From a checkpoint of a small transformer trained on Wikipedia.
Size: 9 layers, width 768, 6 heads of 128, MLP 3072 GELU, vocabulary 16112, 88.6M parameters.
Architecture: untied embeddings, attention and MLP in parallel.
Training: a variant of Muon for these matrices, 794M tokens, 6306 steps.
MLP neurons of a small language model. Each row is named by its layer, matrix (down: output weights) and neuron, and shows model dimensions 448-543. Each number is 200 + 20 x the weight over its row's rms, rounded and kept within 0 to 999.
After each neuron's rows, "raises" lists the tokens whose logits its output raises most directly, leaving later layers aside.

L6.down2757,240,176,187,199,181,221,221,201,211,209,207,210,189,185,207,191,152,211,191,188,199,165,197,202,211,172,211,209,228,202,204,201,174,204,239,212,195,177,191,208,191,190,233,177,183,190,168,207,222,201,245,210,160,229,201,206,220,215,174,183,220,192,212,207,230,202,177,230,193,213,217,146,192,201,211,183,204,195,217,176,237,198,209,215,206,196,215,190,173,228,161,206,196,189,189,191
raises: "ated", "ators", "acy", "ational", "ates"

L6.down1701,190,195,234,215,210,215,208,183,215,195,207,203,170,238,209,193,231,196,187,210,236,213,223,228,144,202,193,195,194,169,234,202,213,175,234,178,227,177,183,218,188,160,187,196,186,226,177,190,196,192,224,225,198,189,197,178,168,202,202,154,222,212,183,183,212,200,206,201,189,190,208,215,231,177,204,163,206,193,180,138,196,214,188,233,214,231,220,226,214,244,194,189,226,200,180,185
raises: " June", " July", " August", " October", " December"

L6.down2196,194,183,175,214,213,181,177,185,192,210,186,192,232,153,181,208,166,195,199,220,225,184,215,166,246,185,216,236,175,175,226,196,205,225,178,198,249,227,253,203,184,225,164,195,221,204,203,194,193,176,208,191,231,209,195,165,217,188,219,210,203,165,223,206,187,232,195,163,206,230,168,206,202,219,217,190,215,221,240,201,167,226,232,208,224,221,230,194,213,184,189,167,174,172,226,202
raises: " day", " year", " Year", " month", " night"

L6.down2995,217,183,206,187,194,190,195,224,170,165,227,207,200,197,201,191,194,170,203,237,216,189,200,240,225,189,235,203,202,213,188,179,198,201,199,172,188,201,180,175,204,218,191,168,194,199,171,190,228,227,188,176,162,174,167,199,180,194,236,209,233,179,202,202,193,198,227,222,200,182,203,182,201,213,215,199,189,188,190,206,208,199,214,211,211,208,189,191,174,206,211,194,202,174,201,178
raises: ":", ":\n\n", ":\n", " ;", " those"

L6.down505,219,211,187,209,185,221,194,211,198,225,194,196,198,211,217,207,212,215,203,189,138,200,207,182,193,237,213,162,220,198,208,199,168,182,187,231,214,191,217,223,210,199,195,208,222,150,195,193,213,220,221,201,209,191,199,196,209,187,247,178,213,193,218,212,190,191,220,162,167,235,212,170,202,198,194,174,194,212,189,212,210,201,226,180,170,163,257,210,211,206,212,182,237,184,221,206
raises: " who", " whose", " whom", " which", " leader"

L6.down2691,194,212,198,184,202,219,176,213,180,194,170,202,172,183,162,182,200,232,212,228,186,209,210,203,201,230,228,257,197,182,210,190,213,188,200,197,220,187,206,230,192,204,221,182,172,178,229,195,214,227,214,209,177,159,212,235,200,217,216,200,220,219,211,253,225,199,195,206,203,206,195,194,207,201,169,175,214,205,186,196,191,236,233,239,206,204,187,222,198,162,190,202,217,196,192,192
raises: " which", " whom", " whose", " terms", " late"

L6.down456,201,219,213,172,159,190,173,195,213,194,186,242,235,213,185,183,223,191,195,182,218,190,195,188,186,193,214,150,207,221,208,167,183,212,211,187,190,189,187,173,188,173,209,207,239,198,184,228,222,172,211,214,224,205,216,210,183,235,177,180,206,199,227,194,188,223,199,229,194,143,165,209,224,222,232,173,192,257,188,171,195,205,177,231,164,252,179,197,231,237,213,180,188,195,182,225
raises: " species", " plants", " genus", " botan", " plant"

L6.down2345,213,186,198,198,216,203,205,200,201,201,162,167,180,181,207,170,225,220,187,204,182,194,215,193,208,213,191,222,186,185,219,212,191,187,195,185,193,215,229,190,186,187,169,212,207,201,190,203,247,189,204,222,172,203,217,193,181,183,226,238,219,166,198,169,182,199,220,185,187,166,162,171,202,196,171,206,210,202,208,181,229,245,226,229,172,185,234,231,213,206,221,221,232,186,195,138
raises: " who", " whom", " whose", " that", " species"

L6.down138,239,186,217,206,174,203,187,207,189,158,190,225,198,197,217,211,199,187,194,211,210,224,164,220,175,207,185,197,202,240,193,218,214,219,231,231,229,174,174,211,175,206,216,212,209,220,185,221,212,207,208,209,177,240,206,208,196,215,223,203,200,205,223,221,174,189,214,201,190,214,189,200,200,224,194,202,204,204,190,221,218,208,257,219,180,211,218,199,250,234,227,220,215,211,161,233
raises: " review", " noted", " critic", " commented", " authors"

L6.down1731,187,234,179,210,199,198,247,214,217,237,219,186,227,223,170,193,185,196,186,209,199,191,179,199,205,200,190,186,214,202,182,201,219,186,219,200,182,226,195,206,217,176,214,187,198,233,231,188,222,166,191,177,212,161,170,176,163,184,178,209,160,211,180,191,185,205,179,182,211,207,251,164,206,210,205,191,203,224,207,172,224,200,172,210,166,165,211,206,199,196,202,200,201,202,218,162
raises: " these", " this", " however", " there", " they"

L6.down286,175,215,184,177,207,190,250,179,214,196,209,217,226,204,200,178,199,171,224,210,197,207,209,201,186,241,184,192,226,194,206,222,176,187,193,229,206,190,185,192,211,214,222,198,141,181,232,213,186,213,195,178,172,203,195,184,193,191,208,198,173,226,204,207,185,206,200,197,191,179,232,197,192,191,215,180,211,256,187,185,193,209,149,185,199,201,205,216,218,182,207,202,202,203,213,220
raises: " they", " it", " he", " she", " there"

L6.down2722,175,160,202,209,185,208,186,204,216,169,182,197,180,215,223,214,197,213,200,196,198,187,162,181,174,185,172,182,198,174,208,195,182,176,226,196,227,199,225,168,198,208,221,183,188,184,204,209,197,213,230,221,191,207,231,217,223,161,215,167,201,229,190,206,199,227,214,196,178,211,239,174,204,192,191,178,217,249,196,206,210,231,212,237,184,213,170,191,172,205,186,193,155,180,218,240
raises: "ivers", "ates", "ators", "ately", "aid"

L6.down1747,189,219,202,166,230,171,262,166,172,215,206,242,176,205,222,194,205,226,203,197,170,195,188,166,185,193,172,174,184,180,203,190,169,188,192,194,192,187,202,218,226,214,184,178,200,204,190,174,201,199,222,217,214,205,212,217,168,223,192,214,207,182,211,174,208,231,170,216,196,174,206,180,187,202,223,201,213,250,179,167,185,213,173,202,175,204,210,183,189,188,212,182,196,182,172,180
raises: " species", " bacter", " Species", " genus", " males"